config = dict(
    n_layer=9,
    d_model=384,
    n_head=6,
    n_kv_head=6,
    head_dim=64,
    d_mlp=1536,
    vocab_size=10683,
    activation='squared_relu',
    norm='rmsnorm',
    norm_place='pre',
    norm_eps=1e-05,
    positions='rope',
    rope_base=10000.0,
    rope_fraction=0.75,
    qk_norm=True,
    attn_scale=0.149,
    bias='none',
    tie_embeddings=False,
    parallel_block=False,
    extras=['capped logits'],
    init='normal',
    init_std_qkv=0.0221,
    init_std_o=0.0,
    init_std_up=0.0221,
    init_std_down=0.0,
    optimizer='muon_variant',
    lr=0.00234,
    beta1=0.95,
    weight_decay=0.07,
    lr_head=0.00571,
    warmup_steps=123,
    schedule='wsd',
    decay_fraction=0.568,
    decay_shape='linear',
    final_lr_fraction=0.0,
    batch_tokens=65536,
    seq_len=256,
    doc_mask=False,
    train_tokens=521100000,
    steps=7952,
    dataset='wikipedia_en',
)
MLP neurons of a small language model. Each row is named by its layer, matrix (up: input weights; down: output weights) and neuron, and shows model dimensions 176-239. Each number is 200 + 40 x the weight over its row's rms, rounded and kept within 0 to 999.
After each neuron's rows, "fires on" lists the tokens most often at its 100 highest values on Wikipedia text that the model never trained on. A number after a token or word is its count.

L5.up881,205,215,196,59,294,193,154,177,183,222,269,203,221,222,241,183,160,234,215,213,228,183,181,193,134,182,203,163,203,137,273,193,148,185,161,196,223,252,225,254,204,212,245,214,217,230,207,194,238,192,259,190,237,188,180,196,253,232,231,163,172,179,198,153
L5.down881,166,151,200,139,245,245,235,222,139,144,324,195,233,189,198,169,230,307,239,160,208,217,244,148,266,172,192,242,176,162,214,179,177,251,126,226,242,202,220,186,159,230,212,185,177,188,249,222,249,181,167,186,244,183,218,274,197,183,186,203,239,162,145,207
fires on: "R" 51, " r" 21, " R" 13, "r" 10

L5.up1231,228,230,184,292,106,184,234,249,213,233,170,161,280,209,188,286,158,123,177,184,211,213,226,180,232,273,195,171,135,172,239,189,157,95,206,249,215,197,259,258,191,178,221,239,166,158,166,231,121,127,131,176,199,142,206,248,257,165,161,263,211,133,221,218
L5.down1231,158,220,188,216,173,229,144,196,224,70,206,201,209,149,266,238,212,156,136,219,190,158,198,144,241,203,215,224,163,219,219,270,274,158,187,205,197,246,115,136,218,214,209,96,152,204,209,207,196,191,133,251,335,247,197,171,171,191,185,211,279,250,217,180
fires on: " Mac" 15, "M" 14, "c" 9, "ar" 9, "ac" 5

L5.up1074,180,168,208,195,88,151,171,180,200,225,146,219,219,225,213,162,194,203,312,176,226,230,206,217,216,116,174,209,171,127,204,199,170,199,156,240,209,212,273,178,209,223,291,254,178,240,174,179,167,196,131,275,203,173,199,202,184,212,242,160,141,248,129,139
L5.down1074,220,295,174,192,195,225,176,239,237,182,198,188,216,195,184,244,259,185,199,136,245,224,177,147,138,247,169,193,183,200,196,167,202,224,258,171,209,222,259,154,207,186,199,250,261,210,250,222,202,144,144,163,258,218,184,208,214,240,181,245,195,209,221,209
fires on: "C" 29, "M" 18, "W" 12, "B" 12, "H" 6

L2.up636,253,224,246,188,184,204,209,148,232,92,184,234,216,237,220,161,230,254,202,216,269,231,208,181,198,231,209,123,218,202,213,204,258,207,207,268,287,214,261,85,108,209,160,147,199,181,195,188,204,229,162,171,257,220,234,183,256,205,230,179,166,213,272,227
L2.down636,216,157,138,202,163,150,244,244,157,181,200,169,165,205,155,233,158,215,212,230,149,182,253,169,162,212,196,206,200,164,226,262,214,228,218,218,226,185,139,211,191,208,239,199,205,159,226,137,137,164,211,190,210,267,172,242,115,168,256,215,169,199,159,81
fires on: "," 64, " As" 13, ")," 6, "As" 4

L2.up1268,57,220,207,103,189,172,219,165,245,141,136,131,213,230,164,209,230,175,174,318,136,230,223,123,178,186,193,216,181,143,182,213,175,153,182,232,192,233,249,218,250,223,197,229,145,244,178,230,196,246,190,146,298,180,313,145,289,274,171,172,169,152,224,197
L2.down1268,170,164,179,193,297,233,245,143,212,201,204,180,240,210,162,173,163,217,216,160,205,265,256,196,135,151,195,223,168,167,221,170,204,250,178,276,258,256,172,217,197,218,200,105,257,220,171,233,158,217,203,203,229,189,201,252,225,179,105,200,236,135,132,140
fires on: "R" 34, "-R" 9, "r" 8, "." 5

L2.up1459,205,166,125,153,131,271,164,255,192,208,274,213,176,191,134,207,161,263,203,228,216,202,200,219,205,195,171,150,205,222,217,163,184,188,178,174,265,199,210,252,236,304,248,174,164,143,246,185,204,224,150,268,194,64,168,211,235,226,234,242,209,147,202,201
L2.down1459,177,157,175,167,198,222,186,145,207,108,251,268,305,179,174,218,220,184,225,263,222,202,170,105,197,281,197,253,271,173,209,180,266,131,100,173,198,258,238,191,221,189,182,166,141,145,219,263,202,166,235,201,199,254,232,249,238,171,179,199,164,124,247,258
fires on: "as" 27, "is" 5, "ros" 5, "es" 5, "ans" 4, "ay" 4

L5.up338,172,250,182,64,287,223,217,218,224,249,182,230,212,186,240,245,208,183,175,197,167,147,264,224,281,144,155,226,212,150,243,277,216,224,214,158,244,211,144,178,203,104,206,238,194,272,172,263,153,247,161,215,189,228,208,142,276,263,231,191,216,170,176,197
L5.down338,177,230,264,199,196,213,185,195,196,173,228,140,146,246,138,144,246,121,227,136,179,156,214,189,246,250,187,206,159,206,164,226,257,231,109,117,202,300,187,193,163,181,196,242,157,254,143,177,236,249,242,156,175,219,182,133,214,189,122,152,214,245,168,244
fires on: " the" 31, " at" 9, " from" 7, " its" 7, " |" 4, " flows" 4

L2.up775,140,218,143,185,194,253,231,216,91,282,151,200,271,140,182,192,176,162,221,219,249,207,201,262,243,232,189,212,207,175,192,171,174,152,212,215,185,231,214,195,200,181,237,284,156,267,162,208,222,197,185,203,227,274,241,230,164,264,204,178,189,243,228,196
L2.down775,215,151,213,146,187,162,243,136,155,186,180,204,212,167,137,173,190,233,237,113,128,181,139,198,151,158,276,255,173,184,205,277,255,233,181,223,224,182,172,173,279,225,159,167,181,201,233,189,163,183,192,258,205,187,205,220,158,227,161,174,212,182,212,238
fires on: " the" 26, "ig" 14, " from" 7, "end" 6

L5.up1175,189,178,239,245,251,249,189,199,194,184,185,225,217,80,212,203,238,186,183,203,226,215,169,256,222,215,214,143,189,137,208,216,177,187,233,265,184,208,242,224,249,220,170,197,217,198,138,212,200,252,134,230,230,174,163,227,139,115,246,174,141,122,257,228
L5.down1175,176,282,215,195,235,157,195,230,215,142,142,240,186,242,173,171,270,226,215,134,248,209,245,257,160,248,180,279,230,167,165,204,167,204,245,131,239,180,178,202,229,208,247,238,277,172,149,204,202,195,251,212,220,239,172,221,210,276,132,141,189,218,203,237
fires on: " " 55, "0" 8, "1" 4

L5.up248,221,281,163,185,238,108,241,275,213,260,193,202,252,262,233,207,209,192,280,262,206,194,198,249,198,190,269,221,195,212,89,206,170,214,180,178,190,164,46,165,161,264,215,243,195,196,130,178,206,257,230,197,192,192,223,178,225,178,172,158,240,139,138,199
L5.down248,198,204,182,209,241,198,202,189,256,193,232,261,252,218,126,177,123,234,191,234,168,283,266,221,186,244,211,210,182,223,221,205,214,169,147,207,195,228,194,161,172,138,185,248,202,173,222,175,203,194,245,239,126,174,137,163,286,120,164,199,235,141,327,177
fires on: " M" 30, " to" 9, "ou" 7, " synthes" 4, "it" 4

L2.up677,125,224,207,211,225,240,234,270,227,192,199,142,257,246,261,202,220,235,181,162,287,240,186,202,210,146,174,254,186,268,207,167,204,155,204,162,167,151,267,163,212,275,251,268,147,124,195,217,261,232,218,238,159,110,165,129,134,218,195,269,121,195,169,216
L2.down677,164,205,215,248,221,151,264,207,208,93,201,168,219,208,209,161,185,191,175,128,158,149,229,219,211,181,181,244,187,156,121,258,246,209,196,206,224,180,175,240,240,300,252,237,174,163,175,173,160,249,216,334,160,191,220,195,225,253,129,182,212,173,245,259
fires on: "d" 19, " of" 18, "ic" 9, "-" 8, "b" 6, "oc" 6

L2.up1423,243,224,236,193,189,243,164,175,206,233,136,217,219,215,199,184,220,241,209,94,246,195,204,178,162,160,206,212,200,191,262,95,199,193,195,190,281,166,194,251,116,239,248,196,213,184,151,167,188,273,183,224,184,177,136,162,148,241,237,194,285,267,224,177
L2.down1423,239,163,238,144,150,136,253,182,192,230,180,188,160,154,193,223,157,227,233,188,188,256,214,206,250,195,174,211,215,238,193,292,178,196,223,195,164,283,142,225,253,207,206,133,147,186,211,257,242,187,216,265,206,215,199,190,219,229,219,165,271,216,259,208
fires on: "s" 34, "ars" 7, "ed" 5, "ks" 4, ")" 4

L2.up930,198,254,214,245,259,184,214,178,169,252,223,199,234,236,202,148,177,168,145,141,214,224,198,291,174,222,174,258,150,239,202,177,217,138,159,141,203,155,228,162,233,302,223,185,254,126,83,206,262,244,157,172,161,159,138,215,213,210,201,201,230,206,233,206
L2.down930,235,203,137,253,137,247,262,247,206,260,180,254,254,239,210,165,220,207,258,197,152,140,226,160,136,200,181,217,201,174,202,144,175,215,194,213,171,194,230,152,156,176,208,234,174,147,217,222,206,209,255,227,178,142,255,216,224,217,159,228,217,223,231,213
fires on: "===" 22, " re" 11, "\n" 10, " Inc" 6, "|" 6

L2.up142,202,160,272,162,221,178,173,186,218,278,176,256,183,174,268,127,312,211,214,212,220,161,179,220,124,191,189,210,231,189,169,216,199,235,159,235,211,207,203,216,146,248,158,203,218,178,181,195,144,175,177,138,260,186,219,202,183,237,285,286,160,150,149,204
L2.down142,199,258,263,130,209,247,267,237,238,199,188,182,202,251,209,157,214,203,153,202,183,215,228,228,207,246,263,191,277,184,200,193,178,244,181,210,173,214,197,212,248,248,154,188,178,150,187,197,226,191,166,275,224,233,206,187,171,337,205,180,176,172,222,278
fires on: " American" 21, "20" 10, " Australian" 9, "0" 7, " Pacific" 5

L5.up1125,142,188,287,246,178,182,187,232,241,217,176,218,168,235,204,170,191,202,151,222,165,247,240,240,198,224,245,219,175,254,229,190,151,271,212,152,208,178,201,155,286,226,228,231,183,218,173,210,196,230,224,170,164,148,163,173,153,219,248,279,185,199,201,206
L5.down1125,199,116,147,182,180,233,228,307,206,217,193,192,150,145,214,213,248,207,166,199,106,187,222,264,201,257,76,179,224,233,209,152,204,261,247,179,225,249,204,205,269,211,165,265,232,262,201,192,201,164,272,230,227,173,163,143,182,153,273,253,157,251,218,153
fires on: "\n" 29, "20" 12, "." 11, "\"" 6, " \"" 6, "-" 5

L5.up638,181,112,216,199,159,209,153,245,185,201,275,208,227,235,235,216,234,191,185,182,138,182,203,210,216,238,206,253,114,215,148,208,168,203,201,206,227,155,240,174,215,173,202,231,219,266,173,158,166,172,170,154,246,180,170,247,154,149,217,193,235,230,186,288
L5.down638,189,182,220,181,171,140,190,172,190,201,247,183,229,233,188,166,238,169,142,207,222,150,134,107,190,164,136,211,178,161,155,160,240,194,234,155,226,143,231,207,203,236,205,211,215,179,155,279,206,167,170,220,243,198,124,183,230,194,275,214,158,251,209,188
fires on: " but" 23, ":" 14, " he" 12, " could" 5, " they" 4, " They" 4

L5.up551,255,224,249,173,215,228,230,249,220,210,190,200,219,170,168,235,146,165,196,149,203,192,190,231,190,181,243,229,160,175,218,191,145,171,202,171,224,204,270,253,233,134,212,219,242,218,256,210,105,142,184,242,162,181,197,176,203,164,282,234,198,150,145,212
L5.down551,237,218,194,196,270,207,202,184,209,202,158,180,214,241,201,220,249,221,229,227,172,205,192,193,245,216,251,179,258,193,180,202,206,150,177,217,287,166,109,144,145,241,197,238,228,207,188,182,228,225,176,211,279,201,231,150,169,196,169,171,183,194,196,246
fires on: "C" 61, "iz" 4, "ac" 4

L2.up1167,104,223,282,274,235,147,210,241,212,187,186,191,188,210,227,256,189,188,226,137,157,234,217,149,193,259,222,255,152,239,169,215,181,192,208,273,233,154,215,211,179,116,210,216,250,181,170,226,212,236,218,276,229,239,218,216,264,190,218,196,208,254,188,185
L2.down1167,219,180,170,264,276,250,229,226,232,208,112,246,192,194,206,214,203,255,222,185,272,198,208,153,130,205,162,182,159,84,161,122,224,125,230,187,179,228,162,209,220,194,220,205,142,174,206,229,321,245,168,218,214,198,190,231,209,245,284,231,236,240,202,213
fires on: "0" 22, "ev" 12, "v" 7, "U" 7, "un" 5

L2.up1190,169,131,167,184,188,250,185,166,204,211,192,194,268,272,259,174,154,199,201,205,158,255,208,178,193,141,183,219,206,211,160,179,233,144,151,133,174,237,259,206,199,244,284,242,125,191,194,233,180,173,181,235,142,119,186,178,277,224,252,171,202,199,171,205
L2.down1190,224,214,185,225,127,202,172,174,189,170,159,217,190,248,204,222,191,189,144,151,206,171,240,137,159,224,209,224,198,115,146,259,181,181,173,196,210,206,178,139,187,142,240,168,273,135,199,189,162,179,138,203,197,240,279,278,232,201,168,254,222,226,246,235
fires on: "d" 23, "w" 12, "L" 11, "v" 9, "C" 9, "M" 8

L5.up1416,220,205,176,160,236,192,210,244,222,202,202,188,185,109,197,246,212,165,270,120,222,180,133,234,229,163,239,131,318,195,200,208,227,257,212,260,250,182,217,179,221,259,230,218,235,163,142,227,186,209,179,192,169,207,186,206,128,190,248,178,182,158,227,178
L5.down1416,259,208,238,233,216,178,195,163,103,235,183,202,272,169,194,237,230,197,278,160,197,198,174,188,116,195,150,195,204,201,212,238,160,118,193,177,221,174,182,270,201,105,190,219,206,142,148,176,232,183,259,245,260,153,203,232,211,296,232,151,127,206,155,159
fires on: " " 25, " |" 13, " /" 11, " in" 6, " Chart" 4, "}" 4

L2.up1466,168,142,165,166,171,204,162,211,182,153,222,162,233,273,175,153,163,186,270,177,242,129,157,182,164,179,253,201,168,286,221,181,182,221,262,246,212,234,213,206,204,150,256,179,175,211,165,106,215,146,205,168,182,245,152,130,169,291,190,175,200,174,148,170
L2.down1466,153,313,170,110,188,235,222,206,187,286,149,237,254,181,189,232,237,192,195,120,233,160,199,272,255,165,201,235,169,204,229,243,236,106,188,247,226,208,153,221,233,219,243,212,181,198,262,172,191,191,134,218,205,205,218,209,220,166,176,225,191,230,236,177
fires on: "," 31, " and" 21, " or" 9, "ir" 5, " /" 4

L2.up1514,226,143,228,140,196,305,151,207,258,138,257,206,209,224,233,223,222,212,215,177,247,128,275,166,285,275,206,205,220,225,173,221,213,203,165,229,259,196,185,139,141,286,149,223,140,224,208,144,200,254,159,216,244,193,238,227,199,247,169,136,186,240,172,271
L2.down1514,160,150,204,190,98,129,144,184,162,121,149,224,167,244,117,160,228,153,210,205,206,214,269,134,172,165,172,220,197,173,193,182,213,258,185,181,138,245,171,254,192,174,147,169,179,215,188,200,202,211,209,209,180,126,215,212,195,151,251,192,221,208,245,147
fires on: "," 60, " the" 29, " a" 5

L2.up125,134,186,239,205,142,99,157,217,164,200,176,139,259,275,233,208,196,161,183,202,250,188,244,93,153,253,116,183,182,268,163,257,201,146,245,191,246,211,175,192,244,209,210,192,208,259,166,204,167,170,247,228,207,206,136,207,154,188,151,165,211,323,260,236
L2.down125,261,285,212,183,184,184,190,229,238,195,131,230,165,202,204,188,150,239,203,170,243,186,240,237,299,182,185,259,218,158,168,209,127,162,160,231,226,256,195,312,203,211,176,158,186,212,290,200,240,190,152,221,227,173,159,256,173,262,158,203,187,333,211,170
fires on: " and" 35, " of" 18, " in" 18, " or" 5

L5.up1194,188,174,213,166,220,206,179,187,185,159,173,167,135,134,215,258,209,182,238,191,192,217,159,201,235,180,221,240,145,172,211,199,134,167,260,169,190,156,254,250,223,282,207,221,241,295,223,170,173,256,174,191,181,223,124,225,178,170,212,209,261,182,227,218
L5.down1194,142,157,188,264,223,223,116,203,232,162,223,206,162,248,164,228,169,162,210,146,121,273,183,247,215,196,209,273,214,192,189,180,188,256,165,124,216,177,176,202,198,239,203,155,246,169,155,196,242,184,166,217,204,170,225,225,235,205,204,105,192,203,263,203
fires on: " " 100

L2.up629,224,112,252,223,140,192,203,284,221,128,247,220,269,177,242,190,233,254,229,281,175,251,276,207,175,189,187,169,132,201,167,193,161,170,212,161,171,235,156,193,256,104,217,154,196,135,230,239,224,177,155,185,259,226,104,180,198,163,131,196,192,208,147,215
L2.down629,200,156,167,213,218,231,189,159,226,231,163,199,212,163,197,269,205,253,230,139,199,291,247,178,205,189,292,254,219,200,233,232,176,196,152,159,209,251,195,267,194,216,214,155,194,183,194,174,198,181,207,123,262,243,182,214,171,187,133,219,248,168,189,128
fires on: " |" 46, " or" 4, " average" 4, " Party" 4

L2.up427,169,177,239,171,184,240,190,254,224,179,269,164,226,230,234,224,202,166,192,218,148,167,247,223,194,176,145,205,101,214,161,268,214,195,180,115,157,159,181,266,245,170,208,122,178,259,164,158,198,194,235,176,214,235,238,169,134,173,231,196,190,263,175,190
L2.down427,164,118,182,211,142,181,206,271,225,169,175,170,181,190,195,258,212,217,131,176,223,231,177,287,232,191,140,217,213,191,195,149,184,205,234,233,196,215,148,229,215,195,218,241,166,167,231,248,213,240,185,245,218,142,168,110,230,195,242,202,194,200,195,209
fires on: ")" 34, " |" 32, " that" 7, "." 6, ".)" 4

L5.up357,198,214,197,148,131,220,220,179,223,163,249,128,193,213,91,177,233,126,245,187,169,155,218,221,214,206,178,179,161,212,218,235,126,198,260,199,190,193,288,123,169,159,218,248,227,242,147,181,145,234,142,166,193,231,166,194,211,151,153,216,154,186,164,201
L5.down357,218,216,172,238,230,164,244,246,139,232,187,177,184,147,274,268,161,142,247,199,166,195,188,225,146,203,188,248,178,222,161,165,231,196,162,156,210,199,208,202,235,204,255,275,254,177,216,218,189,132,116,173,198,143,267,210,165,206,197,207,186,216,217,144
fires on: " as" 36, " was" 13, " and" 11, "," 9, " which" 4, " is" 4

L2.up597,262,282,228,207,245,242,127,156,178,170,243,182,285,211,213,165,145,190,271,232,241,40,214,223,220,239,198,195,185,239,218,212,258,215,218,203,182,117,202,171,133,277,209,189,226,225,209,231,174,216,199,243,170,191,220,184,184,248,224,132,183,232,218,191
L2.down597,169,226,222,172,160,221,267,246,232,199,151,213,208,235,207,203,148,190,222,196,130,258,223,170,223,156,123,212,227,207,249,186,148,199,181,207,170,224,253,232,191,191,205,180,202,65,150,193,193,237,193,194,161,153,247,252,180,234,174,285,154,214,184,174
fires on: " to" 25, " the" 20, " of" 16, " +" 10, " between" 8, " into" 7

L2.up813,177,252,166,160,179,191,188,186,184,248,234,201,190,151,182,181,245,177,213,200,189,182,235,164,172,194,228,217,140,132,213,208,172,180,214,237,176,193,212,134,220,271,186,204,199,263,221,230,235,206,175,186,166,270,177,145,168,215,229,230,171,212,241,157
L2.down813,235,235,186,170,241,150,200,192,281,206,180,187,241,262,184,195,179,127,215,205,188,268,165,216,238,146,176,191,228,281,164,219,168,184,206,152,175,165,163,215,196,153,174,189,231,172,129,270,228,162,101,205,157,146,228,225,182,182,190,163,154,235,218,167
fires on: "h" 16, "i" 13, "e" 10, "ise" 7, "ive" 6, "'" 4

L2.up914,255,146,208,171,178,220,206,238,202,204,200,232,207,224,177,160,214,193,203,180,200,249,228,161,245,196,214,261,230,234,231,144,167,174,190,157,181,156,300,170,198,226,298,312,190,177,222,168,143,147,130,218,225,200,165,178,203,251,224,179,225,243,201,187
L2.down914,189,201,230,157,145,189,212,171,100,214,147,195,169,186,217,235,202,281,96,233,216,207,172,183,177,169,260,332,222,154,178,255,180,155,146,213,200,165,211,270,241,260,212,186,124,234,211,222,172,156,182,175,118,190,246,196,173,231,152,219,197,203,206,181
fires on: "ed" 19, "s" 18, "u" 8, "al" 6, " of" 5, "il" 4

L5.up568,213,181,161,124,185,259,172,186,192,221,238,182,167,176,248,245,182,184,173,217,257,239,284,207,189,152,237,237,173,215,202,228,158,200,168,292,267,195,282,238,202,170,251,202,189,224,221,224,240,187,162,241,210,151,195,167,291,128,279,197,172,139,181,259
L5.down568,206,202,164,157,196,235,174,167,219,188,236,183,212,190,171,200,208,284,148,152,240,169,259,229,200,202,210,284,196,126,184,281,227,200,188,230,232,231,186,201,181,202,217,121,175,192,212,170,232,215,176,246,177,241,209,215,192,156,188,115,191,173,280,248
fires on: "S" 33, " S" 18, "T" 18, "s" 13, " T" 11, "-s" 5

L2.up1430,185,192,223,123,199,161,264,147,193,185,205,225,229,242,242,194,166,223,143,184,214,256,191,272,194,214,196,243,208,270,283,152,130,173,150,208,217,180,192,220,199,229,220,171,161,237,134,139,211,182,192,220,200,231,226,143,144,149,224,232,264,170,164,250
L2.down1430,200,185,182,163,263,118,281,173,178,225,127,288,273,194,125,222,167,204,236,315,189,113,169,241,173,241,215,240,215,166,251,118,124,190,155,196,263,192,184,208,245,226,234,185,238,93,218,231,170,212,207,196,163,280,207,197,162,190,92,185,249,274,225,136
fires on: "0" 31, " " 15, "10" 6, "6" 6, "1" 4, "ut" 4

L2.up608,150,257,170,143,159,146,178,277,177,215,271,232,146,170,158,130,191,233,196,174,215,204,182,230,154,170,194,226,241,229,197,240,172,153,159,213,220,207,235,271,124,189,227,183,189,135,194,186,234,151,214,199,270,229,257,186,196,253,234,260,277,195,156,167
L2.down608,223,157,204,196,149,133,133,157,196,184,191,175,203,205,269,194,182,208,209,183,132,252,199,187,230,195,227,281,180,187,237,105,215,158,199,173,224,234,213,178,173,178,180,127,139,238,245,221,293,199,247,220,224,193,164,116,237,174,258,228,172,181,137,183
fires on: " |" 24, "^{" 13, " (" 13, "|" 10, "at" 9

L5.up217,249,199,193,141,253,155,200,200,153,257,185,179,166,218,261,226,202,162,189,216,268,220,181,243,200,184,253,271,218,150,303,153,195,221,247,201,184,199,202,205,293,259,237,209,202,161,180,171,192,180,195,267,203,218,227,167,177,207,305,237,172,206,161,266
L5.down217,238,204,182,237,225,181,230,234,148,131,224,214,228,198,208,160,179,150,235,257,246,254,195,282,214,234,178,156,191,240,212,205,234,151,172,166,243,253,260,240,224,235,179,261,162,233,174,258,202,178,189,175,203,260,222,139,170,198,280,241,243,239,226,173
fires on: "20" 51, " " 23, "19" 21

L2.up885,168,182,186,172,236,240,290,183,176,176,191,164,247,197,229,249,230,134,207,222,226,151,251,128,163,122,263,252,160,184,175,255,223,190,258,173,171,171,168,249,136,111,212,173,186,200,206,134,203,244,120,200,279,231,221,239,245,140,196,240,187,200,187,237
L2.down885,207,238,234,213,204,148,261,270,255,139,109,112,182,182,153,233,227,194,294,187,258,167,212,255,232,199,153,198,267,158,222,179,151,183,198,125,184,236,210,195,163,164,192,196,101,219,188,186,152,282,162,187,248,215,245,188,285,185,257,226,218,226,193,236
fires on: "ah" 16, " the" 12, " its" 11, " his" 10, ":" 9, " their" 6

L2.up206,243,180,226,134,174,293,174,221,203,152,248,190,218,228,246,197,176,184,169,213,179,158,191,202,200,278,208,190,224,266,198,256,166,211,173,244,253,267,148,195,216,235,171,202,208,262,196,156,231,246,158,143,233,145,231,233,229,144,189,212,196,242,195,194
L2.down206,196,166,175,198,179,245,236,186,261,160,170,141,181,170,241,211,195,141,172,208,163,194,226,141,197,193,143,170,273,228,185,178,162,198,284,212,111,256,231,173,159,219,245,192,140,250,310,238,168,96,197,203,224,261,238,252,249,241,231,215,217,183,249,207
fires on: " the" 28, "on" 15, "'s" 11, "per" 7, "ors" 6, "ard" 5

L2.up1304,113,209,179,219,198,205,181,222,204,188,213,179,199,199,231,176,188,192,200,313,192,128,213,214,201,174,238,199,255,255,156,215,170,211,204,142,237,151,242,148,177,165,246,97,252,157,181,156,171,202,200,241,244,201,158,237,184,208,168,235,167,167,267,202
L2.down1304,203,189,168,195,184,180,163,203,236,212,174,208,190,270,199,146,173,137,242,226,245,159,234,172,120,144,200,145,245,178,261,165,191,192,161,226,184,220,230,219,195,164,187,228,178,185,192,222,152,208,216,232,152,198,269,278,109,198,152,216,160,116,248,252
fires on: "as" 17, " for" 14, " later" 11, " ±%" 9, "ud" 4, "ay" 4

L2.up529,180,231,157,157,178,179,173,137,209,259,171,190,234,193,280,259,194,193,175,258,209,99,202,195,184,217,219,198,211,170,100,181,246,192,163,198,240,203,230,171,133,262,247,260,164,238,169,180,190,211,285,170,253,179,223,242,176,195,187,196,250,176,230,221
L2.down529,194,211,272,132,245,165,121,193,90,127,174,224,176,118,225,165,222,177,203,190,120,183,239,184,161,194,120,211,202,222,223,190,188,206,192,145,189,215,186,237,215,225,205,216,169,151,199,156,168,232,216,140,289,184,166,212,207,197,130,223,255,215,229,191
fires on: " a" 38, " as" 9, " \"" 7, " an" 5, "app" 4

L2.up905,149,250,273,201,162,205,168,228,174,223,228,207,243,135,228,171,216,262,193,137,150,216,164,275,233,175,166,168,219,214,171,162,229,159,209,219,221,157,124,205,228,158,198,205,175,205,216,237,224,126,168,264,198,157,269,207,153,263,143,187,191,137,130,202
L2.down905,253,212,193,160,179,266,242,206,171,140,220,218,167,193,191,279,89,175,214,266,195,178,234,172,217,240,213,247,222,171,138,194,249,208,151,163,206,222,245,253,227,217,108,190,164,175,241,225,220,186,244,242,119,190,192,142,248,275,208,274,240,204,161,117
fires on: " (" 49, "===" 19, " |" 16, "(" 11

L2.up367,131,251,177,258,188,259,189,268,212,220,160,200,213,185,156,205,211,229,207,247,250,168,196,194,207,127,198,154,142,227,162,205,170,122,157,256,213,111,188,212,118,191,201,193,151,191,198,248,158,212,238,148,203,137,170,172,260,195,175,229,162,275,221,224
L2.down367,216,153,159,212,184,206,228,260,121,124,192,184,192,188,216,216,163,284,132,138,180,128,238,187,228,274,234,189,175,172,210,226,208,128,252,174,160,202,142,297,265,250,191,181,164,202,171,255,141,163,197,272,218,126,169,174,265,220,179,245,239,172,244,179
fires on: "p" 17, "b" 11, " of" 10, "s" 8, " de" 5, "ic" 4

L2.up446,139,226,244,152,221,187,258,227,235,181,238,202,281,222,270,202,192,214,203,252,204,236,185,210,246,212,204,147,232,179,217,158,265,183,192,213,254,221,171,201,182,178,198,201,160,239,125,203,180,164,229,153,216,188,123,214,143,197,222,198,175,177,212,288
L2.down446,220,192,173,171,176,248,290,191,121,157,128,158,180,170,180,251,206,185,226,172,110,166,192,127,162,205,201,268,213,163,152,171,212,217,187,202,231,143,172,225,221,228,167,196,164,168,161,156,215,156,216,215,211,167,182,255,168,163,145,223,192,160,197,228
fires on: "ic" 22, "on" 9, "est" 7, "-" 7, " largest" 7, " major" 4

L2.up1158,243,138,182,150,179,227,193,190,175,266,209,172,231,207,242,254,220,182,177,221,193,188,223,193,209,225,157,224,159,213,214,155,128,170,209,180,141,221,197,205,186,230,247,280,164,202,131,214,241,191,203,216,89,188,203,163,153,227,251,183,232,181,276,136
L2.down1158,173,192,123,192,102,207,244,151,181,176,248,190,234,175,194,145,215,220,149,112,159,163,204,110,224,203,228,234,223,180,192,168,232,201,245,176,176,185,193,196,153,140,211,209,222,194,151,162,140,218,134,126,243,180,198,218,231,209,237,229,251,149,227,179
fires on: "z" 19, "ed" 8, "d" 7, "g" 6, "f" 5, "v" 5

L2.up681,188,209,190,240,221,214,166,222,205,244,161,192,193,199,263,187,195,170,225,194,173,160,262,198,224,212,225,272,187,224,182,229,149,206,202,221,173,213,203,216,205,205,173,194,176,214,182,194,156,188,259,110,214,200,229,219,176,127,289,203,178,269,211,303
L2.down681,207,239,207,169,164,195,178,176,207,181,250,239,86,192,198,218,216,263,187,134,206,204,193,217,275,281,207,201,237,219,159,194,233,158,150,243,200,189,161,201,144,185,185,193,149,166,281,248,202,248,236,199,183,160,208,136,226,232,211,256,231,193,179,196
fires on: " |" 23, " that" 14, " a" 10, " for" 8, "f" 5

L2.up407,259,221,198,268,134,212,176,226,235,213,147,264,187,247,211,208,228,179,164,175,182,151,250,247,178,256,207,237,206,179,223,202,211,214,206,202,228,196,278,235,220,177,255,220,291,266,179,157,189,209,175,212,188,225,215,177,249,181,182,225,296,148,161,205
L2.down407,298,205,197,197,256,284,247,206,252,184,213,252,154,168,198,252,219,213,172,174,253,216,204,158,204,202,218,183,192,62,211,189,168,213,250,210,254,225,146,175,145,275,274,229,191,205,260,177,196,176,143,147,157,185,141,172,196,171,245,126,167,264,200,178
fires on: "m" 28, "em" 12, "M" 11, "im" 10, "n" 5, "-m" 5

L5.up1361,251,239,165,188,205,222,194,223,193,230,290,183,191,191,255,204,177,215,219,162,195,174,220,204,255,216,174,202,292,249,174,230,148,150,268,295,194,267,159,143,255,261,210,180,223,235,134,236,168,264,235,217,255,209,278,210,189,193,171,243,267,144,224,194
L5.down1361,261,190,218,138,280,176,219,221,226,258,237,190,192,176,227,137,196,198,216,179,155,235,196,289,258,246,187,204,227,177,235,210,137,270,159,212,215,179,154,165,200,210,233,247,192,173,135,205,163,217,224,189,189,212,211,134,180,153,199,201,171,132,241,193
fires on: " M" 100